Weights of a small transformer language model: 488M tokens.
MLP neurons of a small language model. Each row is named by its layer, matrix (up: input weights) and neuron, and shows model dimensions 0-95. Each number is 50 + 12 x the weight over its row's rms, rounded and kept within 0 to 99.
Before each neuron's rows, "fires after" lists the tokens most often just before its 100 highest values on Wikipedia text that the model never trained on.

fires after: "s", "e", "b", "tra", "er", "al"
L9.up247:56 34 41 57 38 37 42 55 49 59 53 47 52 84 52 46 48 41 40 33 67 43 58 67 48 43 70 67 20 47 83 42 40 43 48 45 43 33 45 60 50 43 57 31 23 43 64 40 59 46 46 57 52 37 47 50 31 39 46 40 41 45 55 39 51 52 47 35 60 67 49 44 42 63 45 39 60 44 45 40 37 22 42 55 45 55 58 48 56 71 47 63 57 45 38 38

fires after: "c", "ce", "lo", "ic", "st"
L6.up307:56 77 50 49 52 56 48 31 41 34 56 46 58 41 54 46 72 64 27 53 50 56 18 43 61 83 33 40 40 43 60 44 47 39 35 53 53 33 54 61 56 47 49 49 43 52 40 49 47 51 52 53 62 67 47 34 47 58 47 52 41 63 48 29 36 62 39 56 56 34 60 72 55 32 89 51 46 38 55 56 53 43 28 76 55 59 53 44 48 56 43 44 70 65 58 47

fires after: "c", " P", "ut", " de", " p", " Pa"
L4.up1122:53 44 50 66 53 44 13 58 35 65 41 13 47 49 37 44 31 63 54 62 65 54 42 44 53 73 48 41 37 49 60 38 64 40 37 39 42 47 39 66 51 47 85 49 55 63 70 57 60 67 45 36 51 50 35 45 30 58 66 51 66 53 58 53 71 76 60 52 31 46 43 47 40 53 63 51 53 47 28 69 28 45 50 62 55 53 48 31 47 54 53 60 31 46 36 56

fires after: " Pa", " P", "la", "P", "E", "ta"
L6.up492:52 61 74 80 69 39 36 42 56 42 45 33 48 58 58 30 32 50 52 56 55 43 46 60 69 73 43 35 39 60 52 65 31 56 58 61 61 51 36 53 38 70 57 53 67 63 67 61 33 29 48 43 46 50 59 46 32 52 54 58 18 44 46 44 59 52 51 53 45 50 63 36 32 54 59 44 58 29 42 60 45 38 54 64 55 55 53 32 60 65 52 36 33 41 60 63

fires after: "L", "est", "e", "c", " E", " a"
L8.up939:63 64 51 53 47 37 68 70 37 38 55 53 66 56 56 47 42 50 52 53 49 38 32 53 44 62 53 48 57 49 27 35 33 49 53 53 49 64 40 43 58 39 73 48 40 62 60 39 59 56 68 59 51 47 56 40 61 50 35 63 47 30 66 45 34 48 35 57 53 47 48 68 61 40 38 29 47 51 42 42 22 49 52 75 64 52 18 39 35 48 25 52 33 73 36 43

fires after: "gra", "g", "cc", "ec", "p", "ro"
L4.up1145:50 68 75 44 43 52 57 52 68 58 39 66 46 53 46 35 39 57 46 36 39 69 50 31 48 67 36 50 33 37 63 58 53 24 53 81 67 34 53 62 53 55 42 32 40 46 57 54 42 37 51 49 55 46 59 49 38 75 78 49 28 51 62 44 50 64 41 49 39 41 57 58 44 50 78 47 53 44 22 50 50 24 31 50 58 60 45 68 48 48 49 54 45 57 22 51

fires after: "p", "g", "mp", "up"
L4.up959:46 69 73 43 38 40 47 27 75 34 46 55 62 48 65 60 37 57 44 37 61 51 37 38 47 52 29 55 34 45 36 51 52 23 63 70 45 42 56 51 44 19 59 48 51 42 45 38 48 48 69 53 66 42 77 32 31 60 39 56 41 67 60 59 57 49 44 46 54 43 50 37 60 73 57 66 63 56 41 34 50 22 63 47 51 64 39 49 48 53 51 69 49 44 43 36

fires after: "ot", " to", " in", " D", "D", "in"
L4.up507:62 57 42 15 53 56 41 24 39 45 36 48 34 32 24 58 66 41 41 40 46 36 48 48 63 76 64 31 71 49 70 71 43 53 64 54 60 50 40 66 52 61 50 51 54 55 67 46 59 54 58 65 50 40 40 51 47 34 49 65 46 32 30 61 28 47 47 76 51 64 43 38 45 41 50 45 36 37 36 55 28 36 49 35 85 40 61 45 51 57 37 62 50 41 39 41

fires after: "w", "t", "tt", "f", "ot", "d"
L6.up1185:44 50 60 40 44 48 52 74 57 47 35 43 45 62 49 78 68 37 47 36 47 48 47 76 38 41 47 55 25 61 49 64 48 46 41 55 57 61 38 41 48 39 37 47 51 57 38 28 46 47 43 61 46 48 31 43 62 41 53 52 58 59 48 73 71 54 68 52 29 35 45 62 40 71 53 55 44 65 71 46 36 35 52 55 41 55 46 52 53 34 49 37 55 59 31 61

fires after: "c", "P", "C", "p", "ic"
L4.up930:54 70 63 58 58 51 34 37 53 45 47 31 55 38 46 57 35 31 65 30 55 52 32 53 42 67 37 34 41 61 61 52 40 48 61 68 42 44 37 66 56 46 45 60 41 43 77 55 51 48 66 62 63 60 68 62 51 33 50 50 41 53 53 48 52 46 31 58 60 40 42 59 41 33 81 47 62 44 25 47 59 38 60 55 57 71 28 52 48 74 60 42 50 42 62 54

fires after: "c", "g", "ri", "oc", "ec"
L4.up578:53 44 70 51 70 56 51 43 41 66 51 52 45 48 38 58 29 53 54 47 59 61 36 29 46 48 36 58 43 74 51 45 46 46 54 68 58 74 60 23 59 67 45 29 54 54 52 47 47 44 52 48 42 56 41 61 43 44 71 59 36 52 51 60 69 52 48 70 71 47 50 45 38 64 58 41 40 50 31 49 39 39 36 35 58 56 29 37 62 40 41 72 47 60 36 64

fires after: "s", "o", "re"
L4.up562:63 52 21 63 43 43 53 46 60 43 44 55 45 47 48 35 57 48 48 50 60 57 36 36 66 38 57 53 42 53 56 45 47 45 59 43 53 56 33 46 50 46 62 58 54 41 47 50 57 63 47 41 39 58 45 52 55 46 57 62 32 50 63 37 37 62 49 42 16 66 40 60 59 63 51 58 61 46 44 41 37 68 74 66 33 46 24 37 29 50 49 44 42 62 65 45

fires after: "ru", "st", "u", "cu"
L4.up1096:59 41 36 48 44 49 56 43 75 45 57 44 77 46 41 38 55 40 44 53 63 74 41 45 64 46 47 43 63 61 50 65 34 41 60 38 38 54 50 39 48 57 55 50 45 39 47 51 36 26 54 36 36 49 59 58 55 36 43 49 46 41 31 57 61 47 47 56 37 80 64 57 43 63 68 35 44 65 51 37 47 45 56 45 52 57 47 53 60 53 50 63 51 63 55 55

fires after: "c", "ed", "ce", ".", "mi", "m"
L6.up951:38 65 66 58 67 44 65 36 76 62 38 51 67 69 63 59 47 54 49 42 49 55 58 33 24 50 52 40 69 52 56 65 60 50 33 24 46 43 49 61 72 43 53 49 81 44 39 56 48 42 56 52 46 37 50 62 59 65 48 36 69 59 41 51 51 41 56 40 69 48 34 54 42 58 57 45 50 50 48 70 50 64 42 48 51 55 46 47 75 39 22 54 48 28 55 56

fires after: " f", " C", "I", " ", "C", "E"
L6.up865:52 56 49 42 54 59 30 58 29 67 30 45 41 48 48 64 49 64 79 60 43 28 39 56 29 41 49 48 45 68 60 48 42 38 40 68 58 59 53 64 66 48 71 37 44 67 49 49 39 67 55 67 48 49 50 52 39 39 49 49 33 51 30 60 25 68 49 66 50 56 60 59 39 45 57 45 47 45 35 42 58 35 62 46 46 36 45 45 48 31 62 28 52 69 52 61

fires after: "c", "cc", "ci", " A", "ch", "e"
L6.up844:55 58 73 47 56 56 51 63 58 41 41 44 66 29 38 57 52 56 43 58 39 61 24 62 61 54 64 42 55 40 57 48 41 38 39 69 43 33 54 58 15 63 67 53 41 58 46 45 50 70 57 40 41 48 54 49 50 63 58 70 37 64 68 45 43 54 49 55 63 41 54 42 64 28 49 43 42 47 63 43 30 39 64 64 65 47 36 55 37 70 56 59 40 43 50 55

fires after: " |"
L12.up865:46 48 41 35 54 39 47 40 51 40 46 58 56 42 60 39 62 49 54 75 69 38 51 56 36 40 47 38 50 55 60 49 59 42 62 40 46 37 58 45 30 53 52 32 52 63 50 50 29 69 50 61 71 52 48 59 86 48 67 33 42 48 67 32 62 46 41 32 53 42 31 71 42 47 61 42 48 85 58 40 21 31 38 49 54 71 50 59 67 54 46 31 42 54 64 49

fires after: "d", "st", "ad", "n", "s"
L8.up91:47 62 24 52 52 47 47 48 50 30 46 52 27 54 41 82 55 58 60 52 49 34 63 32 51 60 77 57 63 42 48 43 48 62 45 55 61 44 35 54 47 40 50 59 59 33 51 46 80 49 34 71 49 59 34 54 58 29 55 51 39 48 66 46 43 62 26 40 29 54 53 42 36 38 55 31 52 30 66 63 58 39 59 24 69 61 41 48 41 72 39 62 56 37 33 58

fires after: "c", "P", "oc", " f", " P", "p"
L4.up1068:54 49 65 71 70 45 37 47 33 49 40 51 64 54 58 39 20 51 47 30 58 50 48 48 59 34 58 49 49 49 61 48 36 49 42 32 44 54 55 54 48 50 60 43 51 61 42 43 52 48 48 51 45 52 60 69 46 42 53 72 69 36 59 68 59 57 59 54 55 37 40 33 30 55 32 57 41 51 13 65 24 32 60 46 53 60 54 70 47 47 55 34 52 55 34 65

fires after: "w", "s", "iv", "ed", "hi"
L4.up88:47 42 30 73 55 45 44 35 45 40 67 55 58 43 45 60 43 39 50 75 57 57 59 50 60 42 58 34 53 73 50 44 47 44 40 50 53 64 49 46 53 54 53 69 67 51 56 56 53 49 44 37 35 57 66 30 38 53 53 46 50 51 54 57 51 63 48 45 48 58 69 43 76 82 52 58 72 38 77 29 32 63 61 43 52 71 55 53 22 44 42 49 60 54 55 40

fires after: " p", "p", " P", "P", " wh", " short"
L4.up505:46 40 47 68 47 28 47 38 42 52 44 31 58 51 63 39 64 58 36 63 60 53 52 32 52 55 33 43 56 48 47 68 44 44 47 48 56 67 50 34 34 39 43 39 61 40 58 50 63 38 41 52 55 56 60 37 43 52 45 59 38 63 65 48 62 41 57 29 30 36 43 58 35 54 38 56 51 57 47 48 43 33 54 72 42 53 55 36 42 48 55 44 46 47 59 60

fires after: "s", " re", "es", "e", "re"
L8.up710:66 66 46 55 40 44 74 36 35 42 54 55 35 15 33 41 37 36 60 47 34 39 62 39 56 45 40 44 55 37 79 35 37 54 25 51 58 60 55 54 39 57 72 57 38 29 38 46 41 73 54 37 37 57 63 39 47 26 61 29 33 60 30 33 41 42 55 58 54 53 35 38 65 63 43 36 65 49 38 35 48 67 53 40 48 55 51 72 67 56 44 54 33 60 47 57

fires after: " ", "l", "el", " f", "s"
L6.up813:50 49 41 36 49 67 43 41 46 33 36 36 47 45 35 48 55 46 31 65 39 86 57 26 48 33 44 52 38 46 64 53 71 53 45 60 56 58 37 46 67 64 63 43 60 55 66 59 44 54 30 46 67 58 48 45 43 59 36 47 55 27 47 42 52 40 40 61 30 57 54 51 41 58 71 43 51 68 75 35 60 33 48 49 44 47 41 56 25 36 48 72 55 49 53 35

fires after: "c", " c", "oc", "ed", "C", "il"
L4.up467:56 45 63 55 60 50 55 45 52 62 49 61 43 66 68 66 58 57 53 30 74 33 31 33 41 50 55 40 41 59 53 73 55 41 43 41 30 37 47 74 59 51 44 38 72 68 75 56 48 42 37 37 52 70 42 53 37 55 59 50 34 33 60 51 48 44 34 43 60 41 71 48 49 57 68 42 47 48 41 42 36 46 54 59 48 30 35 45 71 30 39 49 34 42 50 58

fires after: "g", " P", " p", "x", "ur", "P"
L4.up87:37 50 50 69 53 52 51 29 44 49 60 45 63 35 54 50 59 59 56 62 31 51 32 41 53 58 42 55 50 38 33 81 49 29 57 62 62 48 37 45 37 62 42 33 43 31 52 56 34 50 70 46 37 49 49 47 46 57 78 65 52 67 44 60 43 59 48 71 59 40 52 36 37 38 49 50 46 19 47 55 43 39 36 48 61 59 35 44 52 49 68 67 41 61 70 52

fires after: "er", "s", " N", "y"
L9.up828:51 32 48 67 48 49 33 63 54 28 63 55 42 66 66 59 20 52 32 46 65 39 50 48 52 38 52 46 54 49 66 55 38 46 47 67 58 38 64 39 54 46 49 43 61 62 55 48 38 35 63 48 35 34 41 48 63 50 36 26 31 47 46 51 60 50 69 43 31 71 43 41 30 34 34 50 37 60 57 55 50 40 47 12 45 54 45 67 24 56 56 85 53 48 42 58

fires after: " the", " The", " do", " Do", "o", " O"
L6.up523:61 55 67 62 50 54 49 48 30 58 38 47 65 43 61 41 72 39 41 49 47 41 48 49 40 49 49 37 42 47 35 35 47 57 58 57 40 32 36 62 39 46 41 65 42 39 59 28 56 60 44 48 68 58 63 36 55 41 50 48 40 51 57 45 44 37 28 49 61 58 56 70 69 43 45 54 28 82 50 50 45 35 45 45 44 55 34 48 38 35 51 43 47 66 43 45

fires after: "d", "c", "t", "ra", "°"
L6.up1148:76 54 59 70 43 41 35 28 59 57 65 54 21 31 39 66 51 48 32 33 51 62 48 46 61 46 51 34 48 53 40 34 37 61 62 39 51 34 76 58 55 49 55 53 42 59 33 62 44 59 65 76 49 40 34 59 46 51 63 55 40 62 57 42 48 43 59 49 67 45 53 33 47 56 50 60 72 30 48 55 64 53 51 34 60 45 39 53 43 53 57 61 20 56 38 46

fires after: "op", "hi", "em", "cc", "cu", "to"
L6.up361:56 31 54 51 55 47 36 50 60 54 49 36 68 47 58 44 42 53 53 63 43 66 35 54 44 63 57 44 58 57 45 37 32 58 57 37 40 53 52 30 23 58 48 32 52 61 72 47 27 40 42 65 39 29 63 54 16 34 53 49 30 51 52 45 65 43 48 23 56 43 46 60 49 61 40 36 44 27 65 36 53 70 14 38 69 36 56 31 41 54 54 50 47 60 46 44

fires after: " Pe", " \"", " P", " p", " g", "hi"
L6.up1107:55 70 84 38 36 49 42 56 49 32 35 71 58 79 45 42 60 53 51 47 56 61 53 76 45 47 54 58 31 78 52 54 47 46 61 42 47 44 40 43 44 55 38 51 61 27 48 50 47 38 31 51 56 44 40 72 51 43 59 55 65 35 62 53 38 48 69 52 25 50 43 43 34 41 42 30 29 43 64 44 59 49 48 53 77 61 55 49 42 36 53 52 46 30 63 54

fires after: "n", "c", " re", " Re", "'", " R"
L4.up215:54 14 51 69 53 41 18 26 60 38 59 64 49 36 34 54 50 44 25 31 68 53 46 44 52 60 54 42 53 27 41 48 44 65 70 56 55 39 43 34 50 44 37 42 35 64 32 60 35 50 49 48 59 52 38 37 56 38 66 64 59 13 51 48 48 49 49 42 53 40 69 53 45 41 27 41 56 39 49 40 54 33 60 44 51 59 43 52 31 56 55 64 28 41 25 42

fires after: " p", " (", " ", " P", "P", "E"
L4.up449:39 44 56 61 41 49 35 28 40 52 44 44 38 36 46 54 37 42 50 52 61 51 53 70 55 59 46 23 62 54 50 70 35 38 39 59 71 32 33 57 71 61 41 45 39 67 53 61 56 45 50 50 55 40 54 55 50 30 56 39 52 45 58 63 44 62 43 54 55 17 55 52 51 57 70 56 29 23 31 44 55 79 62 41 63 61 29 53 35 72 47 64 40 39 49 62

fires after: " ", " (", "B"
L4.up860:56 64 47 51 24 34 38 39 47 50 32 54 42 61 45 65 31 27 58 53 44 55 54 75 50 44 46 37 55 37 52 47 42 45 45 50 52 49 40 50 59 52 67 54 59 71 34 61 55 37 39 52 56 39 41 64 61 31 69 56 61 59 40 57 33 57 62 54 76 34 48 66 53 44 58 44 78 21 43 65 65 63 51 67 34 64 47 42 60 50 42 46 55 60 41 62

fires after: "k", "ed", "c", " M", " K", " P"
L4.up442:60 37 43 56 45 50 64 47 70 54 63 41 85 36 52 47 55 58 33 53 68 57 48 33 48 45 56 57 28 71 57 49 54 39 59 49 47 47 56 57 60 52 54 64 48 44 59 52 70 45 49 52 44 45 49 37 61 52 68 57 47 56 56 41 58 81 47 59 59 62 72 36 39 46 51 55 50 47 38 59 35 54 36 41 77 44 40 27 48 50 42 61 42 50 49 55

fires after: "al", " at", "ad", "ter", "ne", "t"
L8.up412:75 24 59 58 58 62 56 42 45 35 36 51 41 34 50 67 51 48 45 42 37 51 54 30 52 39 65 51 59 68 53 49 40 66 67 55 66 38 59 75 43 34 62 58 51 57 39 75 54 31 48 52 44 74 42 74 35 46 73 58 40 57 61 57 50 49 47 48 41 56 64 54 59 24 44 42 50 57 48 59 63 51 47 59 49 42 44 47 34 61 57 55 72 49 55 62

fires after: "th", "ed", "c", "ce", "re"
L4.up1216:50 52 50 47 56 61 28 57 58 59 51 55 61 39 32 59 58 51 40 53 56 50 29 33 57 74 43 48 45 74 48 52 35 36 57 45 49 62 45 35 50 36 61 29 44 53 39 51 55 64 74 40 61 42 62 33 41 73 81 52 56 60 33 29 71 65 39 60 79 48 62 57 59 50 40 47 46 36 51 48 58 57 64 69 50 51 35 42 47 40 55 78 46 61 49 51

fires after: "s", "L", "n", "es", "B", "tra"
L4.up433:52 58 36 27 43 49 44 35 51 33 50 49 32 33 47 55 45 67 34 65 39 47 61 43 21 44 63 48 45 31 62 51 41 53 58 69 31 76 35 60 38 59 70 36 62 51 55 53 22 76 65 62 33 50 59 53 43 32 80 48 48 43 33 56 33 44 56 41 47 58 53 56 66 39 66 45 55 60 30 39 54 54 42 51 43 92 39 43 46 50 64 49 50 58 45 65

fires after: "c", "st", "ed", "t", "re", "er"
L4.up110:76 53 61 51 44 42 73 32 55 62 66 35 44 44 44 53 47 60 42 26 67 42 46 52 33 70 54 59 24 50 52 50 63 51 54 44 48 38 75 57 27 59 64 46 32 48 49 35 73 45 66 66 43 54 58 36 58 64 67 37 49 42 48 58 65 54 38 75 81 28 54 40 57 67 67 76 50 45 50 41 66 48 61 32 74 59 43 52 52 54 34 53 49 50 42 47

fires after: ".", "p", "st", "ce", " ch", " met"
L4.up1271:38 57 49 52 74 44 51 46 69 44 42 39 71 47 51 43 82 63 38 56 50 27 31 57 42 49 30 37 71 45 48 53 45 67 41 20 32 21 48 42 41 34 54 47 53 40 36 60 33 50 50 67 57 50 65 39 54 43 32 52 61 41 38 50 38 71 59 41 54 42 42 45 52 61 64 36 56 50 38 54 35 23 38 39 57 43 33 66 55 71 53 49 48 35 54 29

fires after: " D", " sp", "c", " C", "d", " U"
L4.up228:54 54 27 28 52 34 46 54 49 54 47 39 47 47 46 52 70 15 33 66 59 56 34 67 43 56 57 64 50 54 46 40 29 56 57 55 55 17 51 48 41 39 55 33 46 46 60 66 60 52 31 63 35 67 52 46 61 35 51 57 38 65 36 48 66 50 32 35 52 63 64 43 22 62 50 49 39 45 44 44 68 42 57 43 65 46 29 39 38 40 48 36 60 41 45 60

fires after: "e", " We", "re", " Ju", " f"
L9.up735:68 58 44 57 38 41 33 48 62 63 54 63 46 56 61 34 64 87 54 60 53 71 23 51 56 43 37 48 49 41 51 47 49 62 58 52 77 54 37 44 44 61 64 62 59 47 49 52 54 43 40 35 15 34 58 34 50 41 61 57 39 53 43 49 31 38 31 70 49 59 49 43 49 67 42 63 41 36 50 60 56 62 55 63 42 46 51 34 56 33 49 40 53 57 46 50

fires after: " the", " The", "|"
L4.up36:64 50 49 37 40 47 41 40 48 63 62 46 58 38 55 42 52 51 56 66 54 43 46 59 56 56 49 37 42 73 50 25 62 47 48 65 67 52 65 41 43 46 49 50 70 38 34 51 50 53 45 58 54 75 43 23 31 37 38 59 55 40 50 39 45 39 36 58 53 52 40 49 55 39 29 52 50 90 60 72 48 50 53 63 70 63 45 58 29 52 43 42 59 66 37 47

fires after: " d", "z", "c", " D", "in", "en"
L9.up1272:47 56 36 45 64 56 56 49 28 80 53 40 47 42 24 52 57 43 52 55 37 63 37 58 82 60 41 67 52 47 55 70 41 43 64 63 43 52 35 45 50 48 29 38 51 45 52 64 40 67 55 72 60 49 39 43 74 44 45 62 50 46 45 51 49 80 35 56 25 46 55 65 28 49 52 65 33 42 44 51 56 47 48 39 46 47 54 57 39 70 30 40 57 48 50 67

fires after: "°", "ar", "ate", "ab", "S", "ib"
L4.up441:62 63 49 52 52 43 73 48 62 53 55 47 63 25 51 50 70 31 41 53 30 48 49 40 44 39 59 25 65 62 52 38 48 44 58 61 74 40 59 63 31 43 34 65 64 33 42 52 43 33 61 80 38 49 54 21 44 47 19 38 58 45 62 66 65 46 38 39 59 59 61 58 39 81 63 40 58 59 56 42 31 66 46 50 59 41 43 48 37 38 34 50 53 62 66 72

fires after: " comp", "p", " g", "ce", "M"
L4.up1085:48 46 68 60 59 58 49 48 58 64 62 52 49 43 54 55 43 55 55 40 30 40 25 43 48 51 62 47 58 41 45 36 50 43 80 67 38 52 62 37 43 34 64 55 55 60 42 45 57 69 77 39 67 30 60 49 55 43 41 37 47 60 61 60 33 38 48 40 49 09 55 45 55 34 56 50 61 70 46 48 34 79 63 62 51 52 45 54 44 72 62 49 29 42 35 43

fires after: "s", "a", "hi", "en", "re"
L4.up526:48 45 46 55 43 40 36 45 44 49 48 42 51 53 38 28 36 58 52 51 46 53 48 24 61 50 40 54 34 71 60 66 50 40 56 58 57 43 45 52 55 62 43 77 49 28 27 57 35 66 39 43 78 44 41 46 65 49 34 84 32 64 58 41 47 44 44 44 36 46 43 53 42 53 50 49 69 57 42 35 46 46 64 52 60 60 49 56 42 46 62 54 55 50 57 32

fires after: " b", "B", "b", "ar", "ab", "W"
L4.up30:65 53 52 51 51 51 69 65 55 37 48 51 55 42 59 51 63 39 51 56 50 71 44 38 36 29 60 11 70 47 58 42 57 56 43 62 51 61 51 56 41 59 59 56 43 63 41 50 46 44 47 59 41 44 41 56 46 53 50 63 55 48 51 54 31 34 43 37 29 51 37 30 27 49 48 60 53 25 44 38 46 40 64 59 22 62 47 37 27 31 48 59 71 67 65 83

fires after: "ed", "p", "es", " W", "c"
L4.up1201:71 46 59 54 64 62 47 66 60 35 47 60 52 37 51 66 57 49 40 49 64 48 48 35 38 50 46 40 60 37 46 27 26 37 65 53 23 57 63 45 39 54 69 44 24 63 57 40 44 47 57 48 43 60 57 41 64 57 55 60 61 63 70 60 51 47 42 55 44 61 71 53 56 47 32 46 64 51 32 49 42 40 55 73 49 29 40 44 45 63 40 62 47 68 53 60

fires after: " ", "s", " la", "la", " S", "S"
L9.up809:26 41 35 76 40 19 62 62 35 65 58 43 42 52 41 46 43 58 60 54 57 46 42 53 67 45 51 68 41 52 69 19 54 51 71 46 57 69 34 44 43 46 63 45 49 63 46 64 34 50 50 53 66 59 27 49 48 44 49 55 57 39 51 40 66 47 74 55 46 46 57 50 59 63 61 56 65 69 36 74 54 59 76 61 27 39 38 57 44 75 50 40 46 57 46 35

fires after: "d", "st", " D", " w", "D"
L4.up587:61 54 24 54 57 48 46 59 49 46 57 44 31 52 53 45 79 35 50 53 66 37 50 32 40 50 56 42 77 31 59 32 39 71 62 53 28 63 54 36 36 59 50 53 62 40 55 47 53 51 33 55 39 61 60 52 62 61 65 49 55 52 54 61 45 67 45 53 37 45 31 70 45 56 73 55 66 54 65 50 70 32 24 76 58 48 38 45 44 51 59 80 43 48 35 85

fires after: " ", " c", "C", " 0"
L4.up567:57 50 32 68 45 30 38 37 36 49 37 44 41 76 48 49 57 42 62 47 55 43 44 44 69 46 58 59 42 47 50 64 38 58 51 54 49 35 34 61 70 54 36 41 60 51 40 53 39 38 48 43 52 53 46 72 44 45 84 69 81 44 63 72 59 54 55 56 84 46 57 47 55 34 30 46 55 42 52 66 61 51 43 45 64 71 59 69 48 68 49 57 47 60 58 42

fires after: "u", " Ju", " to", "ri", " co"
L8.up826:65 22 36 42 56 27 45 45 55 35 50 64 33 46 67 22 71 63 36 53 50 59 48 54 65 32 61 55 42 50 47 56 53 54 56 39 38 63 50 49 36 36 75 51 42 46 54 54 59 79 40 64 52 68 71 52 47 46 42 39 41 57 47 42 49 66 46 50 41 42 54 44 69 64 48 62 53 67 50 37 55 59 69 43 55 28 65 31 58 39 45 50 39 57 68 40

fires after: "c", "oc", " c", "°", "C", "re"
L4.up1241:82 47 43 56 64 56 46 20 53 53 38 49 52 32 52 64 48 41 46 31 63 47 22 18 26 72 47 33 42 46 45 77 60 55 85 64 50 47 43 60 43 52 52 47 47 37 38 45 73 43 58 57 70 55 55 63 60 51 40 51 55 30 49 35 60 51 44 43 53 58 46 58 72 54 61 48 40 41 43 66 55 39 50 30 50 71 45 40 44 55 35 43 38 48 33 55

fires after: " ", " as", " Party", " G", ")"
L12.up827:35 51 64 49 40 61 17 48 23 53 50 67 65 54 47 75 58 51 39 44 63 62 57 63 61 56 59 50 38 62 57 44 90 49 43 48 55 49 40 38 55 21 37 50 51 60 47 60 61 51 46 53 33 37 58 58 36 38 64 44 33 50 64 42 49 40 40 55 40 28 45 58 47 40 61 66 55 30 62 43 68 57 47 36 57 58 42 59 60 58 44 63 47 30 53 43

fires after: "st", "S", "d", "s", "red", "ab"
L4.up1155:73 34 31 41 63 52 68 63 48 52 49 46 42 35 55 47 41 48 76 42 37 53 46 45 36 61 49 63 40 49 61 53 34 59 55 60 70 67 60 60 51 59 50 71 44 44 24 41 59 56 50 70 44 60 57 38 38 22 42 44 51 54 61 64 55 58 55 49 43 56 57 39 36 58 50 56 68 45 74 39 37 56 59 52 51 50 50 49 60 38 49 48 43 40 53 55

fires after: "S", "B", "C", " Se", " mi", " C"
L4.up841:46 39 74 40 66 44 48 48 48 62 38 44 57 51 67 71 53 70 49 45 47 67 40 35 47 49 43 40 37 44 69 49 53 49 53 53 49 72 58 69 44 51 79 56 46 74 38 46 48 63 64 72 53 77 57 68 48 41 45 31 54 53 55 54 48 37 42 57 62 40 53 67 41 51 51 66 48 29 36 68 46 55 40 48 42 61 35 54 58 38 41 28 41 60 67 54

fires after: "s", " ", "st", " Ab", "ist"
L6.up320:54 50 35 64 51 52 68 60 65 60 38 39 40 60 60 44 56 42 46 32 58 33 36 52 62 44 63 68 51 50 70 46 24 27 47 54 56 62 36 60 60 50 38 46 21 31 50 67 59 51 57 46 48 42 48 56 44 31 43 76 59 63 62 47 58 46 34 60 41 55 30 55 68 57 48 87 44 49 45 51 61 35 76 62 40 54 33 48 28 61 42 41 61 36 34 59

fires after: "n", "'", "we", "ne", " No", " a"
L4.up89:49 55 70 53 51 44 31 29 43 50 67 33 35 60 37 59 48 46 44 61 51 68 47 50 42 46 55 64 49 60 48 61 45 65 63 48 70 55 46 66 50 36 53 48 39 44 44 52 34 42 37 53 58 52 42 25 51 57 60 69 44 50 41 44 26 44 45 47 30 56 68 64 46 35 12 57 60 52 49 56 48 46 55 65 59 69 54 38 23 33 49 39 60 39 39 25

fires after: " be", " g", "ne", " comp", " b"
L6.up413:62 41 70 61 57 55 51 62 62 43 40 61 69 55 57 52 42 36 43 53 46 41 38 51 56 28 45 45 60 61 57 52 57 45 81 38 53 37 68 39 50 42 67 41 73 43 44 35 65 41 49 53 53 34 56 37 46 56 40 66 54 35 75 56 58 49 36 27 36 31 59 57 71 39 38 52 45 53 40 41 64 32 46 48 38 62 52 72 33 55 52 36 37 61 42 47